config.yaml
head_dim: 32
norm: "rmsnorm"
norm_eps: 1e-06
tie_embeddings: false
parallel_block: false
warmup_steps: 241
decay_fraction: 0.84
z_loss: 1e-05
MLP neurons of a small language model. Each row is named by its layer, matrix (gate and up: input weights; down: output weights) and neuron, and shows model dimensions 192-255. Each number is 50 + 15 x the weight over its row's rms, rounded and kept within 0 to 99. A neuron's up and down rows have the sign that makes its largest values positive.
After each neuron's rows, "fires on" lists the tokens most often at its 100 highest values on Wikipedia text that the model never trained on.

L2.gate393:40 65 29 63 72 54 61 61 81 53 37 72 73 58 53 66 52 50 43 36 68 59 07 52 55 34 67 26 49 31 77 72 67 38 70 49 36 65 56 29 47 35 54 55 40 50 47 74 57 66 85 58 63 64 62 72 45 57 48 65 46 38 50 46
L2.up393:41 70 40 56 56 53 55 42 79 62 50 48 67 60 49 85 33 70 50 51 57 71 14 55 40 58 48 29 32 38 45 43 62 43 62 48 28 64 60 51 46 62 35 50 36 59 60 49 30 50 54 71 79 45 80 62 69 81 50 60 66 51 61 59
L2.down393:60 57 11 47 68 50 59 64 68 79 19 69 39 74 54 69 60 47 11 62 62 48 09 60 46 33 73 39 37 35 56 46 60 38 54 46 44 47 83 47 45 12 48 57 45 65 38 50 58 66 46 77 53 58 64 78 54 44 49 45 61 67 53 42
fires on: " del", " Mal", " Val", " im", " App", " Des"

L2.gate494:51 47 53 57 64 46 67 63 48 57 54 43 40 51 55 76 16 41 28 51 58 37 27 81 36 48 26 67 43 45 67 38 64 76 66 42 69 53 48 42 68 59 52 64 75 53 56 84 56 25 64 52 64 58 43 58 25 38 53 62 20 34 66 28
L2.up494:64 38 54 29 43 41 56 34 43 63 57 30 63 57 47 47 53 26 28 72 75 33 33 50 53 70 50 68 66 50 47 67 54 34 29 44 60 33 47 40 57 42 28 60 57 54 35 50 44 51 60 50 57 65 38 41 65 50 40 65 48 86 63 47
L2.down494:05 74 53 66 44 39 81 48 43 69 47 81 37 54 55 37 76 54 16 40 65 24 57 61 53 39 47 54 38 51 43 58 60 41 40 57 55 71 17 39 46 38 41 33 65 45 33 49 62 28 37 26 63 52 69 42 21 43 42 72 37 39 37 69
fires on: " Or", " am", "í", "j", " Am", "os"

L2.gate595:45 59 26 71 85 41 50 65 69 53 48 56 52 39 38 35 37 49 51 80 49 99 41 79 51 45 41 46 43 57 52 65 43 58 64 49 48 44 72 60 35 60 74 59 74 31 49 61 39 52 68 35 45 40 52 39 59 71 40 64 45 62 80 40
L2.up595:53 63 26 62 41 27 58 67 56 58 67 52 79 60 55 63 48 27 48 28 27 60 53 43 50 60 51 30 40 67 62 32 46 72 56 40 46 40 43 52 46 44 53 41 62 23 39 65 83 25 61 60 35 33 52 65 11 60 52 59 68 36 49 54
L2.down595:89 10 50 38 59 63 39 53 42 67 58 47 42 62 44 42 37 62 69 51 46 70 72 27 37 61 40 46 64 33 54 76 51 60 56 64 32 52 49 62 43 66 62 62 59 45 57 30 44 23 49 28 42 48 62 55 11 60 44 27 51 72 58 44
fires on: " me", " Me", "me", "let", "ire"

L4.gate217:45 68 32 58 28 46 43 35 52 40 57 76 70 54 53 73 82 25 18 61 55 52 46 59 67 66 30 47 48 40 51 50 48 51 47 51 77 54 59 51 51 77 50 67 41 27 73 47 43 60 46 47 21 46 60 59 67 63 52 39 42 68 28 94
L4.up217:55 69 46 46 33 44 00 37 41 43 60 32 40 59 47 52 52 61 44 37 60 49 56 41 65 58 33 43 50 71 16 52 37 64 71 29 48 48 63 23 47 65 27 72 64 48 52 16 51 46 80 59 46 70 32 61 82 47 40 63 26 32 52 45
L4.down217:58 31 31 43 34 58 71 17 40 29 54 43 62 50 63 36 51 64 56 38 29 50 40 50 44 49 30 74 74 66 35 50 57 38 56 58 49 45 70 71 29 35 43 48 46 55 51 48 60 57 66 64 36 51 68 59 58 39 43 58 47 29 44 31
fires on: " |", "em", "che", "r", "ro", ";"

L4.gate583:50 45 80 49 54 39 53 37 55 58 73 72 51 09 34 25 13 54 77 44 86 43 29 50 26 51 55 48 54 39 49 40 28 59 61 52 73 66 50 45 40 64 71 45 40 36 72 39 44 51 35 42 52 57 35 67 64 60 34 44 67 64 46 40
L4.up583:33 37 52 35 63 35 52 30 48 84 58 59 36 54 59 59 36 36 36 62 65 44 56 69 59 62 58 56 47 58 46 63 49 38 67 59 77 52 65 19 24 37 81 63 35 47 53 51 49 60 62 19 54 35 38 43 35 70 63 58 65 63 44 55
L4.down583:72 47 53 44 47 56 74 23 67 63 52 62 38 54 42 39 45 56 40 52 52 46 92 42 37 52 43 28 72 43 51 57 78 29 54 37 53 32 58 39 41 45 42 55 56 30 51 55 29 64 56 41 53 40 36 33 18 40 73 52 75 35 38 26
fires on: " occ", "ound", "all", "ales", "cc"

L2.gate778:80 77 26 44 31 26 49 69 47 53 38 53 45 37 49 44 32 35 65 48 67 48 71 51 42 90 72 67 65 43 24 47 53 64 63 45 44 50 66 50 70 47 19 39 62 36 17 59 32 44 56 47 54 89 44 29 75 57 71 63 44 69 26 62
L2.up778:71 48 39 39 53 45 42 63 54 59 39 70 39 62 43 54 65 50 44 42 30 40 63 54 35 37 18 59 62 47 59 41 64 44 46 70 31 60 58 73 56 63 53 63 56 53 41 46 48 64 75 66 71 46 54 50 71 60 42 59 35 56 85 44
L2.down778:62 16 64 40 41 31 50 63 78 48 42 64 36 54 49 64 77 45 36 43 68 40 75 49 58 53 64 61 42 54 35 39 44 28 51 26 51 52 30 30 23 44 73 51 36 36 76 48 58 29 53 31 44 42 56 53 58 55 51 73 61 23 45 68
fires on: "re", "od", "duc", "ent", "if", "ater"

L2.gate424:60 63 62 76 70 55 39 67 69 66 68 37 59 57 64 57 46 46 48 32 49 54 48 64 51 61 75 38 65 60 65 59 48 70 40 88 42 34 58 38 47 44 49 67 51 33 67 62 36 62 38 26 46 39 50 35 49 61 83 38 65 06 31 70
L2.up424:26 26 51 65 24 51 70 62 43 54 55 47 59 44 58 46 27 35 47 67 68 54 44 33 74 48 44 33 43 54 48 50 66 68 43 59 62 51 38 75 66 63 49 26 30 46 57 47 35 56 50 35 57 48 24 45 45 91 54 65 55 48 79 40
L2.down424:39 52 64 46 55 57 45 57 34 62 75 65 73 44 51 83 41 40 44 54 14 66 46 44 42 50 62 42 66 35 56 25 54 62 53 60 53 24 22 29 31 58 37 47 39 46 81 51 29 73 52 47 58 53 34 59 31 42 48 77 72 48 40 61
fires on: " disc", " well", " to", " top", " reg", " list"

L2.gate522:48 40 47 87 59 42 40 45 50 59 56 41 63 40 61 50 50 58 48 49 70 43 59 82 48 65 55 57 44 54 31 68 39 56 59 20 53 70 70 47 44 40 36 91 43 32 64 30 41 63 22 38 47 51 26 50 40 31 49 39 69 79 14 70
L2.up522:62 29 73 58 57 55 26 63 45 15 62 66 39 49 37 14 41 55 39 78 51 78 37 37 43 28 68 47 53 46 48 59 76 47 48 54 37 76 34 71 55 68 34 72 35 53 60 09 25 41 47 31 45 49 63 31 85 46 07 35 49 46 44 50
L2.down522:47 42 46 56 52 40 22 63 51 49 24 19 42 62 69 64 70 24 79 57 66 60 39 57 43 65 50 44 45 45 59 45 65 35 45 55 37 48 66 37 28 27 53 34 54 22 52 60 41 70 42 62 85 61 66 56 41 44 56 07 50 49 44 51
fires on: " and", " or", " in", " that", " within", ","

L4.gate505:62 67 39 68 48 39 55 70 50 61 59 50 68 56 84 66 33 41 32 40 53 28 56 44 65 43 47 05 48 67 37 51 64 56 36 30 45 47 61 49 43 86 61 49 74 34 60 41 39 59 60 50 54 41 70 38 46 74 47 63 31 36 52 71
L4.up505:51 59 47 29 15 77 37 49 49 73 77 58 35 64 27 57 47 44 38 61 72 34 65 60 64 45 51 51 55 67 31 40 32 52 54 32 55 50 43 43 53 68 41 69 38 49 54 61 65 46 24 19 78 66 47 57 46 70 41 42 53 57 42 49
L4.down505:55 46 58 63 31 46 62 99 50 55 40 43 47 63 45 55 21 63 70 46 57 44 37 48 61 38 34 37 50 38 34 18 66 52 18 57 54 37 40 04 25 46 53 33 85 64 22 48 39 69 37 45 62 56 55 44 41 51 61 73 33 44 62 30
fires on: " pr", " Soc", "ri", "pr", " Pri", " soc"

L2.gate387:54 46 44 41 70 52 36 31 51 60 71 46 29 40 39 62 65 42 59 43 69 52 40 43 40 62 66 37 29 35 47 46 59 37 69 66 41 49 57 41 47 63 72 60 30 57 60 25 70 52 36 50 44 48 33 59 62 35 55 63 45 52 62 36
L2.up387:53 47 32 48 57 57 55 27 31 51 46 54 42 63 21 52 66 56 37 23 71 42 60 54 39 76 33 61 59 34 67 43 40 57 50 68 73 47 39 39 36 40 53 39 62 47 48 54 58 53 39 62 77 61 65 52 48 48 86 30 50 39 28 43
L2.down387:50 69 54 68 44 59 39 52 14 55 20 75 15 39 39 63 63 44 41 50 82 58 37 50 25 50 63 44 47 37 36 41 50 42 51 28 37 84 24 23 27 59 64 41 65 53 26 53 66 35 48 61 46 61 58 78 22 43 57 31 38 44 50 53
fires on: "\"", " prov", " British", "ab", "ian", "ev"

L2.gate20:56 45 28 61 37 72 57 43 57 55 38 31 47 30 65 56 35 53 51 70 46 61 68 42 41 68 28 28 48 76 54 54 34 53 25 63 55 74 43 31 53 26 63 50 47 64 49 66 48 39 33 29 50 66 53 59 68 30 25 40 28 40 46 46
L2.up20:45 50 20 65 56 71 55 75 29 55 31 45 31 76 27 48 47 50 69 62 65 32 54 53 16 50 45 39 27 20 37 53 63 54 31 63 56 47 48 41 44 55 53 57 74 40 16 40 55 40 43 51 59 19 37 38 48 33 53 25 28 48 74 36
L2.down20:25 61 60 40 48 71 29 58 38 47 77 54 35 49 59 39 52 51 51 47 21 68 48 38 63 31 50 60 49 59 43 48 32 44 54 50 28 51 39 82 43 46 22 58 33 59 60 45 45 45 52 25 52 35 73 48 40 44 54 34 58 48 55 50
fires on: " =", " or", "otes", "ts", " then", " district"

L2.gate98:66 50 46 33 43 55 17 64 49 59 48 43 49 50 16 38 93 46 36 63 73 57 51 62 54 59 39 57 34 50 41 56 64 34 51 58 60 56 49 36 60 43 47 59 52 58 45 59 36 45 37 54 28 45 55 48 64 35 56 41 41 78 67 57
L2.up98:67 45 31 42 34 07 64 20 77 61 25 47 50 46 51 43 30 53 48 46 44 31 67 50 76 44 82 54 64 43 58 22 46 42 36 55 46 71 57 43 37 18 51 39 61 73 42 48 40 68 71 36 46 60 64 47 49 50 31 48 50 44 73 53
L2.down98:43 52 54 44 60 61 08 69 30 51 72 67 59 47 64 71 83 41 53 42 55 65 45 52 35 75 39 42 35 69 64 48 65 34 44 64 51 44 36 52 56 63 47 60 20 37 36 39 37 47 37 57 51 37 36 43 54 55 35 57 67 41 14 56
fires on: " station", "\n\n", ".\n\n", "ad", " by", "ast"

L2.gate6:56 34 23 68 53 50 79 41 40 47 58 67 52 44 41 52 64 46 50 58 28 16 46 25 79 47 56 41 40 94 67 18 54 45 34 42 65 31 12 63 60 60 64 81 30 56 22 58 58 50 43 53 49 57 45 88 48 61 45 39 66 50 35 70
L2.up6:36 68 61 68 65 43 25 74 72 38 71 88 52 54 32 46 45 99 14 78 31 54 43 62 19 54 40 79 41 29 87 80 57 40 39 70 39 32 71 59 58 76 38 70 40 28 17 31 48 67 28 45 81 80 42 63 54 55 41 51 43 45 46 64
L2.down6:39 54 36 68 64 51 50 50 20 71 43 57 33 59 53 63 50 25 52 52 36 28 27 18 50 58 61 44 54 39 52 33 49 47 45 47 32 45 25 55 78 58 30 81 36 68 54 48 41 81 51 56 39 73 68 58 44 51 51 52 55 33 56 72
fires on: " the", "'", ".", "ov", " cap", " sec"

L2.gate93:32 19 44 62 78 40 35 70 55 72 58 58 66 11 62 69 55 22 33 45 66 63 61 89 63 73 87 39 34 37 27 47 53 43 63 40 52 54 57 43 22 60 32 51 52 33 50 49 57 54 53 59 59 59 48 69 62 49 45 52 33 36 21 31
L2.up93:43 23 42 59 70 51 55 55 49 36 65 60 62 60 40 63 37 30 56 34 55 65 53 46 48 38 64 62 44 36 46 63 54 37 75 52 35 41 40 47 55 53 43 42 39 64 28 67 42 68 37 48 32 58 86 43 70 34 54 63 67 60 46 39
L2.down93:40 55 43 67 57 94 65 54 40 13 55 58 37 66 36 70 71 26 26 76 53 55 26 61 66 50 73 50 67 66 61 50 28 43 74 63 39 65 40 27 50 54 28 42 46 47 47 68 45 61 62 41 71 52 63 33 45 51 51 53 39 51 79 73
fires on: ",", ".."

L2.gate532:47 63 50 33 52 37 67 41 63 63 78 39 34 47 59 31 47 54 37 54 43 62 37 84 36 55 57 54 20 58 48 75 50 46 61 65 41 52 57 46 71 58 29 53 48 28 44 56 37 33 55 33 50 35 51 35 64 41 60 48 27 69 50 48
L2.up532:77 21 41 54 32 50 52 53 42 36 30 46 49 42 52 26 20 55 48 87 48 29 74 55 25 71 61 36 61 49 18 58 57 50 46 48 29 61 50 94 74 42 64 49 42 41 45 22 57 43 48 65 52 24 61 33 50 68 41 61 17 67 55 60
L2.down532:35 59 46 58 45 54 53 61 76 35 25 34 17 48 30 90 61 44 51 63 49 60 64 63 43 30 63 57 52 42 36 79 21 49 40 63 43 58 43 36 22 60 40 45 44 70 64 58 54 55 35 25 57 69 28 34 60 77 35 68 48 21 61 41
fires on: " would", " may", " could", "h", "one"

L2.gate730:40 44 41 35 48 44 76 23 30 49 48 42 40 43 21 44 55 48 55 74 41 54 57 53 56 38 56 49 58 67 35 47 49 43 41 60 61 53 28 66 53 13 56 56 66 49 87 18 65 70 68 38 50 75 46 45 50 30 25 37 50 57 83 60
L2.up730:48 41 15 53 51 36 57 71 89 37 46 49 56 39 58 63 72 52 27 62 38 70 36 55 66 29 53 46 63 39 69 38 38 32 70 51 22 53 53 39 51 44 64 41 32 43 54 18 62 46 42 45 44 45 39 91 43 16 67 66 70 28 63 40
L2.down730:33 70 39 56 67 64 65 55 35 53 49 17 65 62 33 39 48 38 32 52 44 49 53 35 65 30 66 71 53 59 44 61 42 39 49 56 76 72 68 48 32 71 58 16 57 59 48 57 51 56 61 34 53 50 64 57 68 47 38 43 58 48 70 01
fires on: " Ro", " met", "ount"

L4.gate521:58 42 32 39 70 50 55 40 43 49 52 45 54 81 38 54 38 32 47 58 60 55 56 20 38 66 35 56 52 65 55 69 47 63 38 57 80 54 29 55 49 55 32 51 47 55 34 45 18 59 43 64 47 49 49 63 54 52 86 45 62 43 58 95
L4.up521:50 56 40 59 54 53 50 53 20 58 49 63 36 74 30 38 26 51 36 22 61 46 19 52 49 45 26 35 62 70 54 40 68 62 41 14 71 22 58 68 41 49 53 75 31 44 39 49 59 53 38 57 31 36 56 71 44 42 50 42 38 96 43 66
L4.down521:51 26 49 71 45 38 47 26 54 53 66 35 43 65 46 39 65 60 48 56 48 43 22 54 47 56 43 84 43 27 81 55 42 42 49 57 46 61 36 45 64 53 43 59 52 60 49 32 69 90 55 41 64 69 72 66 25 90 71 41 35 58 50 44
fires on: "b", "%", "ted", "m", "j", "p"

L4.gate221:51 73 63 37 52 29 47 42 50 36 53 63 41 48 25 66 46 69 49 54 49 58 34 98 84 36 25 44 40 60 54 51 45 69 53 68 55 28 38 51 71 16 31 67 53 42 55 11 73 43 57 17 65 64 46 41 40 49 54 46 79 57 60 65
L4.up221:66 17 55 64 57 49 61 27 27 70 83 37 41 80 67 60 33 55 51 53 55 56 68 44 54 67 33 42 56 32 36 54 61 59 55 45 62 58 53 20 36 61 57 75 20 43 51 27 67 57 68 53 32 26 39 69 37 36 46 42 30 40 34 46
L4.down221:58 36 76 42 38 57 57 70 63 64 81 48 20 55 31 75 49 23 42 26 42 49 50 50 55 47 49 74 49 52 57 53 35 37 55 56 28 54 40 72 53 50 58 44 47 29 53 59 57 47 50 77 48 26 44 59 27 36 77 40 52 42 41 26
fires on: "ount", "ust", " pl", "ail", "ther", " list"

L4.gate263:45 65 51 82 46 78 44 35 36 58 65 51 75 26 29 76 56 82 52 40 54 35 69 58 36 64 54 44 58 37 22 88 45 48 64 48 61 37 42 52 37 75 64 61 56 34 57 70 45 46 61 62 67 39 61 66 30 56 48 79 36 83 59 69
L4.up263:56 45 22 76 37 48 69 30 53 51 66 28 63 55 56 60 75 70 83 48 41 43 42 84 43 27 55 27 42 76 34 44 62 34 42 48 68 49 46 33 47 59 46 16 16 48 37 53 61 55 24 64 55 56 25 51 60 22 32 36 56 80 49 35
L4.down263:57 62 72 36 44 60 70 22 46 59 67 58 68 28 65 66 51 35 39 42 40 48 31 30 74 35 48 69 64 50 71 49 31 44 45 53 70 45 40 52 56 66 66 42 37 44 39 50 37 57 70 47 64 41 47 60 46 56 41 77 79 78 11 36
fires on: " met", "k", "et", " ", "g", "old"

L2.gate235:65 34 38 53 57 58 67 51 66 68 58 43 19 63 40 52 65 50 64 34 43 73 70 51 47 17 54 41 45 53 53 52 67 52 58 67 46 67 48 42 38 51 65 11 37 59 71 67 68 37 32 50 65 59 49 44 40 67 23 27 44 39 54 73
L2.up235:76 29 43 59 63 46 71 48 36 50 51 49 61 54 79 49 68 59 30 52 29 66 52 23 50 49 59 28 59 38 46 32 12 43 38 59 63 76 13 76 54 59 37 67 54 40 65 53 67 50 42 34 30 52 63 39 54 53 56 38 33 52 73 49
L2.down235:18 31 56 44 42 97 34 52 46 62 69 23 56 69 42 40 00 26 59 76 49 47 46 65 68 70 71 48 36 45 63 51 55 40 50 41 32 33 58 32 54 63 43 59 65 40 63 77 52 68 37 33 54 39 36 18 21 80 54 53 46 40 70 35
fires on: "–", " form", " by", "62", "19"

L2.gate377:83 65 32 56 64 50 49 62 83 45 47 50 44 73 39 48 48 54 33 57 52 48 51 76 51 30 54 26 55 40 69 54 62 26 62 49 41 61 44 59 69 54 47 77 28 41 54 58 21 61 72 24 47 54 58 59 55 63 55 60 45 45 32 66
L2.up377:58 73 45 42 76 41 48 52 71 85 49 25 70 70 51 47 50 64 50 29 59 48 55 12 53 38 43 53 49 42 68 46 68 38 53 50 29 67 55 46 38 80 22 52 25 53 43 70 56 48 54 41 33 45 56 62 48 82 42 46 62 42 26 45
L2.down377:49 65 48 54 39 31 62 52 50 72 31 65 40 62 49 39 54 58 58 57 97 27 71 46 48 30 37 43 83 38 51 23 46 46 24 66 45 41 29 66 50 71 52 58 64 54 38 37 65 45 54 31 62 55 65 48 23 44 54 58 70 54 60 49
fires on: " pr", "pr", " Pr", "ward", "we", "20"

L4.gate351:34 51 57 48 51 24 31 68 17 33 40 67 50 53 39 50 77 34 30 28 34 77 77 32 38 54 67 54 40 60 47 68 04 33 34 56 72 59 52 58 83 56 47 46 60 51 34 69 40 36 42 54 45 52 51 46 55 41 79 38 37 56 37 65
L4.up351:63 45 53 89 45 49 66 54 41 59 57 74 52 45 53 31 47 41 38 49 69 43 64 57 13 56 53 35 50 47 56 67 21 22 38 39 53 41 70 58 19 67 53 42 50 37 23 40 46 72 44 39 34 46 65 66 49 65 34 53 48 50 46 42
L4.down351:47 48 69 57 43 61 22 35 45 48 65 35 52 49 80 37 39 51 48 43 63 56 42 41 81 65 35 63 46 51 64 65 42 77 55 51 30 47 41 34 73 38 60 68 60 48 61 46 41 23 64 33 52 39 61 47 39 51 69 55 82 62 58 55
fires on: "20", "ist", "ts", " lead", "l", "t"

L2.gate757:34 69 48 52 27 47 94 57 48 56 75 45 48 44 36 30 53 62 44 55 45 32 56 72 56 64 68 46 56 46 54 58 62 54 64 49 44 45 51 45 52 40 42 60 49 39 22 48 36 50 58 40 19 64 21 77 45 49 96 73 50 90 54 52
L2.up757:48 60 55 79 33 60 64 35 59 62 46 24 56 25 50 23 49 47 67 61 34 42 30 64 67 55 33 14 63 38 70 52 65 42 59 55 50 00 59 48 44 68 47 94 46 49 31 35 26 62 30 35 43 47 30 50 57 24 37 51 31 83 48 33
L2.down757:35 31 95 52 49 60 44 70 50 66 67 48 52 41 61 25 69 39 85 20 38 53 50 39 58 38 54 50 46 46 37 46 37 38 41 55 23 46 52 40 50 50 69 56 61 75 84 54 59 52 43 53 52 42 52 60 74 48 57 67 33 48 41 53
fires on: ";", "-b", " co", "/", " Team"

L4.gate479:73 76 49 56 63 70 67 55 49 33 42 80 49 62 49 37 41 76 40 62 30 27 23 42 29 65 59 25 64 40 44 44 52 52 53 53 49 61 57 47 65 50 50 65 35 43 63 56 41 59 52 51 20 59 49 64 48 39 48 57 39 56 71 48
L4.up479:60 51 38 45 55 41 56 45 44 38 45 54 55 78 41 62 58 61 53 45 51 46 78 19 52 28 65 54 56 54 82 31 20 48 52 35 33 52 45 51 51 61 37 47 36 67 67 45 31 49 53 54 43 52 39 56 63 62 57 41 69 36 75 61
L4.down479:66 48 62 41 60 57 27 50 77 65 33 74 45 30 31 31 36 65 51 69 61 45 29 34 76 36 46 58 69 52 83 31 42 43 41 63 44 61 14 52 50 49 23 52 68 55 57 15 56 45 29 75 38 73 44 23 64 35 50 44 63 68 73 51
fires on: " R", " T", "19", " P", " St", " &"

L4.gate506:74 47 29 40 79 56 65 37 55 51 49 54 26 45 54 32 67 47 32 68 35 56 45 57 50 50 50 62 39 66 38 30 52 35 49 54 47 26 57 62 36 39 66 41 58 39 46 48 41 57 55 69 29 30 53 63 37 40 75 39 53 43 51 85
L4.up506:46 63 47 53 61 40 56 47 47 39 59 54 48 73 42 61 68 54 47 64 48 32 52 57 44 42 60 43 42 32 29 61 64 48 76 60 57 54 32 54 32 50 61 83 45 59 62 12 63 45 29 52 66 40 57 30 67 24 48 29 57 36 56 73
L4.down506:72 29 70 67 38 68 48 41 64 37 59 44 25 49 63 49 48 24 54 49 48 63 31 42 39 35 50 54 67 55 25 54 81 66 43 41 54 36 50 34 69 37 54 25 58 28 34 87 60 50 46 58 19 45 60 64 40 43 31 52 38 38 43 08
fires on: " |", "–", ";", "ol"

L4.gate331:32 78 47 52 43 60 53 70 41 50 49 43 63 51 42 58 28 39 38 31 30 57 51 52 57 37 55 51 27 47 73 69 62 49 48 27 31 63 78 31 65 55 16 40 60 49 39 52 27 80 46 55 35 53 35 37 49 73 57 53 48 65 47 32
L4.up331:55 65 42 41 51 47 09 60 49 30 44 33 40 74 34 42 50 56 79 45 53 69 62 35 46 71 47 61 33 65 27 53 49 49 58 42 80 60 53 51 66 47 48 58 13 58 60 55 58 55 42 46 71 35 29 33 51 38 20 40 53 56 46 41
L4.down331:68 30 96 55 39 19 54 66 48 69 42 59 68 49 26 68 68 59 49 54 72 61 44 42 76 57 42 63 66 48 22 41 64 45 53 49 50 50 60 84 77 47 53 72 32 41 29 54 59 20 83 59 36 31 35 60 57 58 45 52 68 34 47 48
fires on: "d", "all", "iss", "is", "A"

L2.gate261:65 73 42 46 28 32 53 43 41 43 76 61 54 46 50 43 40 43 64 67 49 30 64 65 61 72 33 56 75 71 66 25 59 77 55 49 79 65 52 75 61 47 74 60 59 59 39 50 37 39 48 55 47 66 43 60 34 35 67 38 68 58 61 57
L2.up261:33 25 38 53 34 58 61 30 44 45 57 46 32 46 32 65 74 68 35 44 58 29 50 30 43 43 45 32 49 60 89 44 48 58 51 59 49 68 41 40 47 32 49 41 71 30 50 23 54 46 46 64 57 55 41 49 66 49 37 53 73 37 58 46
L2.down261:46 24 18 51 52 47 33 37 74 46 84 37 65 36 43 59 55 24 23 59 78 42 64 78 76 56 61 44 32 37 46 65 47 56 44 66 40 55 36 51 44 62 44 48 56 60 60 41 63 60 41 64 56 50 71 58 70 82 26 39 68 36 48 43
fires on: " name", " cap", " '", " place", "18", "rop"

L2.gate800:50 62 46 67 38 63 46 31 71 71 64 42 47 40 69 70 26 43 43 57 61 27 59 79 15 29 61 43 54 36 53 66 60 48 31 29 19 29 21 63 70 48 43 46 77 39 54 48 56 44 54 55 45 54 54 57 56 68 43 74 48 36 78 48
L2.up800:42 73 37 42 60 72 58 27 78 63 45 47 43 51 37 76 61 54 31 40 32 33 48 40 14 34 45 41 44 63 50 56 62 40 38 39 51 67 33 31 64 68 35 45 39 47 34 65 57 51 44 36 56 58 96 51 38 60 28 67 47 41 68 44
L2.down800:47 72 54 50 52 75 33 58 50 62 43 46 31 51 69 78 56 38 44 21 61 30 65 50 49 35 26 24 35 43 52 39 65 54 48 60 12 60 39 50 72 34 59 45 68 52 34 63 68 62 36 50 36 53 78 44 33 59 43 62 47 33 67 59
fires on: " pr", " Pr", "pr", " inv"

L4.gate746:50 66 44 44 52 49 38 72 70 43 77 63 28 68 30 60 39 50 57 94 64 70 37 38 49 46 52 39 49 47 43 59 82 64 53 50 11 80 71 59 44 52 63 19 62 38 40 64 31 53 62 63 36 51 63 31 71 61 67 46 22 65 51 60
L4.up746:62 34 34 66 32 45 25 38 53 33 52 57 70 48 57 51 55 62 00 58 43 29 44 38 52 76 57 19 39 25 54 53 36 26 34 53 60 57 41 20 55 40 50 44 58 40 32 59 48 33 07 35 40 18 76 60 45 39 67 31 38 40 50 29
L4.down746:39 43 41 54 70 78 65 54 30 50 46 55 34 30 48 60 33 65 66 70 51 31 30 47 51 57 31 19 44 69 44 53 80 31 59 46 56 47 68 49 41 46 50 73 39 35 55 32 33 29 40 42 34 59 45 41 53 63 30 79 59 35 56 74
fires on: "ed", "ced", " (", "r", "m"

L2.gate346:38 55 56 61 56 58 32 52 68 63 81 60 56 50 33 71 29 54 26 45 54 60 56 61 42 39 30 45 51 63 52 67 53 56 20 58 45 45 77 87 20 48 56 40 41 55 47 36 59 40 50 72 45 31 32 28 46 54 47 61 61 65 32 48
L2.up346:46 79 42 41 50 39 68 54 49 60 59 56 42 34 48 42 82 64 37 67 40 26 46 41 44 23 64 41 61 53 65 34 64 64 35 58 53 37 60 48 42 34 42 65 51 56 66 46 41 27 58 51 25 65 36 86 45 57 83 54 42 61 52 55
L2.down346:29 76 73 50 47 62 52 74 42 58 74 58 83 48 21 57 42 45 67 58 32 44 68 57 44 63 54 52 50 36 39 55 42 42 28 30 58 42 75 77 43 65 42 42 53 59 43 75 57 61 74 50 48 15 36 52 55 45 50 67 50 87 54 70
fires on: "\n\n", "\n", " while", "\"\n", " or", ";\n"

L2.gate564:43 59 62 51 66 39 57 83 38 35 59 60 73 67 85 57 41 70 49 46 49 53 30 41 40 92 61 34 35 32 65 34 41 77 53 71 55 55 58 63 55 52 39 47 42 41 44 52 49 34 49 47 19 43 44 79 54 53 59 56 41 55 55 67
L2.up564:66 41 45 54 53 46 56 53 43 60 48 44 44 30 37 39 29 54 24 61 60 52 42 78 48 67 70 47 64 44 36 46 69 53 70 68 62 40 18 58 48 67 56 57 65 32 68 61 35 17 51 46 44 54 39 39 55 18 44 57 38 54 37 90
L2.down564:42 61 87 67 33 97 70 54 67 37 40 54 26 54 34 45 32 42 55 42 41 52 34 67 76 43 48 41 59 44 18 72 51 74 58 36 39 44 31 40 43 59 70 56 49 38 55 59 49 53 74 54 81 47 44 51 32 45 59 31 34 35 63 72
fires on: " new", "ess", "ad", "own", "and"

L4.gate570:49 40 56 66 20 42 39 43 76 59 63 46 78 17 49 63 21 51 67 48 67 32 51 61 28 35 42 46 37 41 41 42 39 71 57 38 55 58 55 31 25 42 41 11 48 32 19 42 55 46 56 46 61 39 45 42 76 39 36 43 63 65 53 63
L4.up570:31 56 33 34 39 81 55 31 58 53 54 59 44 37 38 38 41 45 39 32 81 55 17 40 45 44 36 64 73 56 54 32 46 72 34 38 38 22 51 46 31 50 45 52 56 40 49 48 62 48 56 75 64 62 33 40 46 53 34 48 38 45 99 48
L4.down570:57 37 70 51 20 24 48 44 54 49 35 23 76 40 71 47 49 51 72 34 74 36 59 67 59 53 62 34 52 43 47 67 44 58 39 43 51 39 36 48 21 78 68 30 35 32 35 55 48 57 55 47 37 60 47 29 61 57 61 61 77 44 25 49
fires on: ":", "re", "um", "ot", "ent"